Weights of a small transformer language model.
Size: vocabulary 32000, 64.2M parameters.
MLP neurons of a small language model. Each row is named by its layer, matrix (down: output weights) and neuron, and shows model dimensions 128-223. Each number is 500 + 25 x the weight over its row's rms, rounded and kept within 0 to 999. Numbers have three digits each. A neuron's up and down rows have the sign that makes its largest values positive.
After each neuron's rows, "raises" lists the tokens whose logits its output raises most directly, leaving later layers aside.

L7.down632:498522506549538472523470501489500461495504530505509465479497472492466501493477512502476496487469554529486458452482495453521498485520489530524489502532463477454506523524542507492517485494463464525481493532497519485477454478526526479502504483459511493490484537462504487513532487480507542472
raises: " etc", " and", "ther", "u", "ty"

L7.down456:508484523440456448480483473501532521489474531488492534508471500511477492520502534496504489474482494471490521514521506509539501474464518497527538428466458524529551494546489482472529499505506461459535513510509546522481494473502540507503458505506504439488512487504494459504489463511506445539
raises: " such", " like", " are", " include", " including"

L7.down3:461507520476509514470519515476469512464472529556479533475474481483500486502533480471518518477491525537523529496516515477488499465514511515516514576489518485510479495513502512483529507518529478500510520540579515529459492539492458453515451502488500505510556484466500493511521473483486461507
raises: " January", " April", " July", " February", " October"

L9.down754:504507529425467511530502521544502476522533502507468471533479502496490512502502492494491457475484489485472506493519469482544487495490517522531535496480465521487492478500500497456546542530497490508503525470524516498508494479480512482527535483519494501527525499498495497490511501528492477477
raises: " they", " he", " she", " there", " that"

L7.down553:504570499490523516452479505534509475498490440524499489557500486513507492503488497492523493529527504511506496495497498525513523537466484477455509493547496516477515482479525467528498519477529484521533509507499478532482504490538437510533494507518489484520514535477506503527492450445447505504
raises: "ised", "ized", "ified", "ates", "X"

L8.down261:504551538466504515500555491502503492499490456513495486464552485460533487519528514514485477476484475455495454545544516556512489517516490481468513482482481510505497492513529448527491505487494501500504535510500506520465472478497519511484491503505500493545501484509495495470448503477488512491
raises: "ship", "ed", "ing", "st", "ies"

L9.down158:503539446496508448484511563522502500514519510535477483499494505509521527545543495503474520514485491481449482497471545519517498487522466471515512545427511455476520511483478527523494481471496504465519480478501478513521467493506496465480485484516530552515462504485539494526479483513496508506
raises: " their", " what", " further", " regular", " how"

L9.down942:495492447498557459494504512505554514491536458530494489495488462479473481479529486514526471556474510506482445520464493557476443446495513486503491452485471510503510486512549495456504505466537549516507537497483455546484523530521481528498460506497536511474526519482510485474526495499481475506
raises: " any", " remaining", " ever", ".", " except"

L9.down12:506493479491417508465503494516493497484460522453501488479514474520478469490497467471517537478524499499495506533503547531500500475526516490519487480500496459472572543482524504533468544524509518488513511454548486451481488484481524512487543517476503499485530502468497484517490507494474492485
raises: "ance", "ability", "ers", "able", "ters"

L9.down160:503479471521520490534485460505509519465509534487521513464490527536538514502508534550501496533473478514508522494458471502499476457494490488500499543482564505477475514520485523524517495463507548511514480485556512474495539502480518496537525505517485482533470500526485493519487496471522485497
raises: "ca", "can", "ta", "my", "mer"

L8.down339:477497525465488499515474496474496533433514476499471495499489468502478497528477469495512520545531507529505497477538497512493496471499511517564492496448520472533468491504486544468525545502546533508483509543487461494495499508528523515524498498491495509552537473485521490470557478560537518488
raises: "och", " July", " February", " March", " December"

L8.down99:510477508501507516544489470507484510519526456538508485507473561472527483485534470494496518470497474501553531499483514464486503494515493524474511473507509506482532516529492517497518538535503471494523471528490513529515483497474480529549493478471503551531538524478486428497517549463522504471
raises: " Korea", " France", " Ireland", " Switzerland", " Australia"

L9.down465:505469492468511523524504439551482517491494509498508526494478497580468468500486537475482479506499508511524510505518516486507497471466474478559529438513518532524534491520514532466503513473493479501522484525492513528524525481461551499522500490486522463489501476483518488489503505503505469527
raises: " were", " include", " have", " are", " begin"

L7.down509:557451464477519543532528474534461493523513517478499515512501513466486494504525479517515491478485542480515462480516533481473510464566501462486487526474469467505499503533508514520559434475500490542499472523431516479494459485505504474541535480504465518516494531532502453531555502514446506488
raises: " him", " them", "fic", " purposes", " success"

L8.down558:544461485519545468514500586550527479480515501488470491528488502473496552499506493557450491535488507463484525479570473496540519489480521506478500531532526491459493474490474513496471488531496470478514514482466483539517530448508506484493483514520490494516493502493505460495520500516507519457
raises: " they", " she", " he", " that", " it"

L8.down831:505434492490538496468509516515517505476531529496471502563499509481455525497535505545471499522524485481496506533469476473506491483543497487468446530506529505472501485531505520483473513497540526502501505538480491534539482484496449481451495515496516514494498521497489481478501472512507499528
raises: " any", " ever", " in", " Ever", " my"

L7.down202:520574510480471487481546499476513442509471501537484432464458464466513464494499502428485483469544467563491468510496505532499506482503483519429479501504494473512519481487499509460488523489472499562490476487489482548489517521509476520479474506511525513496520513501478499489483527464508489540
raises: "ization", "ised", "ist", "ated", "ized"

L8.down240:467509496501490505481472497509473538534541511488488491498528503498523523557533501497486540508503523547520496523489500531488524533475485538544506515502461509483428501510488474524482558477496490502526498494462515516462501506498512529514496476539532501521539476548482519530500509456482511514
raises: "se", "s", "ster", "sion", "zer"

L8.down659:488496511516468537468541509472504528528507548499491489491496513506524495520474549457469511513498482537521476510522486496495524531486510528523562505466463522484466452503474497496467453456495464501514515549528486491442515475548505498467474558476514478493496498483503521484495476461542523471
raises: " himself", " herself", "self", "mo", " who"

L6.down639:474468468529515519488545536481500439498522526503478448534488501521475536494490514460488512508481522487460503472473523482497520462489515515548498534478504531499517535462492537454471513532531519466542521500467535465467496556484471504505490536507504510516509462467521495549478522476516504481
raises: "5", "7", "6", "9", "4"

L8.down100:535523509554503460515496530509562494473491530523484516459507496477513508486524456500493507493519478540524522460495511506483489474535490512488476510460507459501451506530472495509506494502534478531474519522498515494554514477497492460482527537462472455515499482508463515499437501538478479459
raises: "ing", "ine", "y", "ous", "ed"

L9.down226:512508491514507501524472447479505478500504440548461474513474492498529552499530467490486476436502501503481513485504492501514531513511515489470487456475486500513519499478445566506484493493490514467486524501528464513468469482502544547527481502454533551469504522476498444516499497520494520502
raises: " Wales", " England", " Ireland", " Romania", " Poland"

L7.down603:505493517478511525515553537507491507512518492487522498543494517497473518466469517474514552476492493494490492492518530507472482451533500521465532461492480437488469490512478549502476492474498492480507546534501511492516520551485522490447496483493483494515488515544505510524506452502511493554
raises: " himself", " herself", " his", "Personal", " her"

L6.down746:546472480468489462461505518534510474536509511529519475512484503491549541500481510446483506513489478459479490497468489544522491461490484516477490476482496545496456483501481457502498511533535502501472537542447473501505500499477581494486479467512482477481529534538539472495503499511496515516
raises: " degree", " university", " college", " graduate", " student"

L8.down525:509504516495530514473495538467556463473483505492454537480491465501488483486514500488516512479538515483542459513541465516503491537493501502495496509475476466525531480470487469446482508499506487500493537497473496539486434508497537516454495529500477497516474525497474510496509537498456486479
raises: "ation", "ating", "és", "ers", "ium"

L9.down916:509487534511535512488483457525528489473508480462515480502512534533542538529479440454495496510550499590530496522497505517493484472484481506499478511492495528506491497496507522493489487484487468499493490514494468515533487492507501535530483451467519498535519522531537523532546562491480534469
raises: " USD", "$", " $", " US", " $1"

L3.down143:503509527470507515494513485476520508521526500498502466482551522515487487495477434491495499488494502522462437532536513510545500518502511463512505481455458496529582522474497451498527479463529490498522515500473478451497499511496506516519488490502502513493499473483504487533550526434494516497
raises: "ed", "ingham", "air", "ing", "rink"

L3.down368:439537496487499498512529498487503526472472458510478573503522515484496474537478471527480528489509519487475495520466510517476500494495550498531503519514481510512499495528511462522536496501498501510487529517613507530469524481489478534492504478506498525522484485546497515513516509452494492522
raises: "lot", "all", "rit", "anda", "our"

L7.down911:489482494522478523512501522513463514509522527502494489497523483479507525501497513477490493523526495469526470541531558488510536525522480451531484514474465508490533514515485502473482489486495470547477480546503496527516505497497529473483478440517528560483509486546587483497478480499489478464
raises: " them", " him", " their", "pp", " what"

L8.down976:552455516485466492492488481525507517493500491477521498551526499483475504489506476489524527479474506487484478525480483508545494454528480483483474496497493557501423508527460483480494558501505528491500531513466473491538482474478530511498497483490527470515478508539527466493550499492528501476
raises: " degree", " college", " course", " classes", " bachelor"

L8.down791:505512470468524481500548503533469520454527485502496463519499521468512515463484495469479514501534485486506496467546496514487521511530516506515494514555497471502483456513518522496499502510513460482467524523508495511475494473536431477512535522520502482492499488495459541463510526539503492532
raises: " they", " he", " she", " these", " that"

L8.down159:497449510504507481496482518499480481506507466532511495469501498457478462496484503482521525497532501488506466435530467437496489517487524467504484468485475489440518490516511511503482497534476562546497515521504469553498529511451514518517507488514488537534511511544486524495550470493508509546
raises: "dow", "ible", "reg", "ment", "led"

L8.down683:526504521496525467506506502515522504493480468508500533503479498521500440494506508537472565508517491513467488520542514539509515456424467497492505494526484509494486488540473481497490513464531506494564543500470498542477500449512486472494488472485473458463524523547515491487516538550477460476
raises: " such", " like", " including", " who", " that"

L6.down420:497518475523492506503516483531492486445501490475518473484539485494516495531541520473497522503577489466503492531476499512482516506466477532536465485525520519488489502486446496499507467490524471519522493467485496556508469503474516510469505521463511518516522530507533506492489532506490496528
raises: "aries", "ese", "ary", "ay", "ction"

L8.down510:490491522493516501494454479513493475469511448507488517509485491453480526481565478499534526510468484494506504462486529500523512486471496508462455473500493545506512533517464477460509473446488466525485505546435483453468488524515501483537500528487472523492531468468510542503476514486504478461
raises: " She", " she", " Her", " †", "She"

L9.down756:504505495501511510508491498511486485468499477492506466496547544467532491548501493500475470487518476529513484480472495489520459525489487444502442540484509455495532506475485490497528541493449491532539495493498497532516504460483513486519508490498502489505515444461527487480466511487482476493
raises: "ing", "tic", "ence", "e", "men"

L9.down471:501494480483531512477506503490529502496501516533491484515459543479505501496477503446501480477476497529479518537458542510487509516548494512506471467483514510508531500464488508505510551461476526507547496475479509525463480482529498527519528482487424548502508535520492476537480532520482468500
raises: " Australia", " Scotland", " Ireland", " England", " Mexico"

L6.down1014:532495504519472491478508499531468520512492492538507508500508518518527551531476469481525525527512494540495506539497482519477486457526495502501510508461510472490529531484509536444497482497524504517540483513488472460573531498521507485513472484495479493490460508469518517504500519512490494480
raises: "ing", "ers", "er", "ed", "ies"

L7.down847:552501492476490524513500520510476490528498486489504511519493488510492510463472526483495584503522515476472491479472513497484491463501483495484549496453524466463481513506482535491481510476515474495527561579462492509504549538510447477512494535480504499516505561532474511496501443507511536540
raises: " himself", " his", " herself", " wife", " career"

L9.down337:503471450465533565468477474501488523482479507533522512522474451491497483492495489487512458518519500517499523539480485460512509428505490513471502522536555516499484490495484465471494502544511505493493453527567479508495511536496488512490469509495490501532504487420475502483499536492486528468
raises: "June", "February", " July", " February", " January"

L8.down78:519494456505500451493517495497542474493489548454492492512515504525524517526546582505538491548502498506490519512471492520490457512448520497456466561518537514471518501492512493515502541456497542489510557513519472497467519535555499459533509530526548496523473497446463486500495487467519498475
raises: "9", "6", "8", "00", "4"

L8.down342:520483461546548447508487451454471492497538519500458464494497520459487491471559526481480498502496511487503486500480531542471493513494498457479487488468487489506523510570493501494498498492489472500454468481498499505456538511534532504464506503513492511447505515511499485500521534488503532510
raises: "ridge", "heim", "low", "bie", "ger"

L7.down907:485525498525483497470500491543485515475545499504498552521466507487489539499493487515498481440462506528469489509525521504510451542497520483534526458524513474544508521512517544511506538505505491528477528499465503533496477492529525465482517486540498518530512484466488552487499529538523505518
raises: " they", " of", " others", " he", " which"

L9.down159:539508482525526484526481519479525498518502514503482527459474515489510488480511510484506498521477457509499490523541521481469492446498537452544463478479511521488495474520486509525519443510509455505488450494519475518507538549496520489487482516489431548512545509542454443456504518501499481515
raises: " him", " them", " it", " themselves", " way"

L6.down605:558506510513505522537510543463466507514511516511497529518520480505496466495471473474522509484514514507542499537516478532475497510473481471494484441489477551474481522463476502485486432493537479491489475588516486513498531484504473503493523493458503479485520475518534499481497469454474498507
raises: " herself", " himself", "'", "’", " own"

L8.down736:518507508516557508533488507491526492501531463465494517482480473504487469462520502515488468512533530494555491462474480516428539488549504524503456486486525464468480470485488469473483468527480502458487503512526490522511442486522499481492475501510545435488520484511500526481500538532507489499
raises: "ated", "ating", "on", "ons", "ation"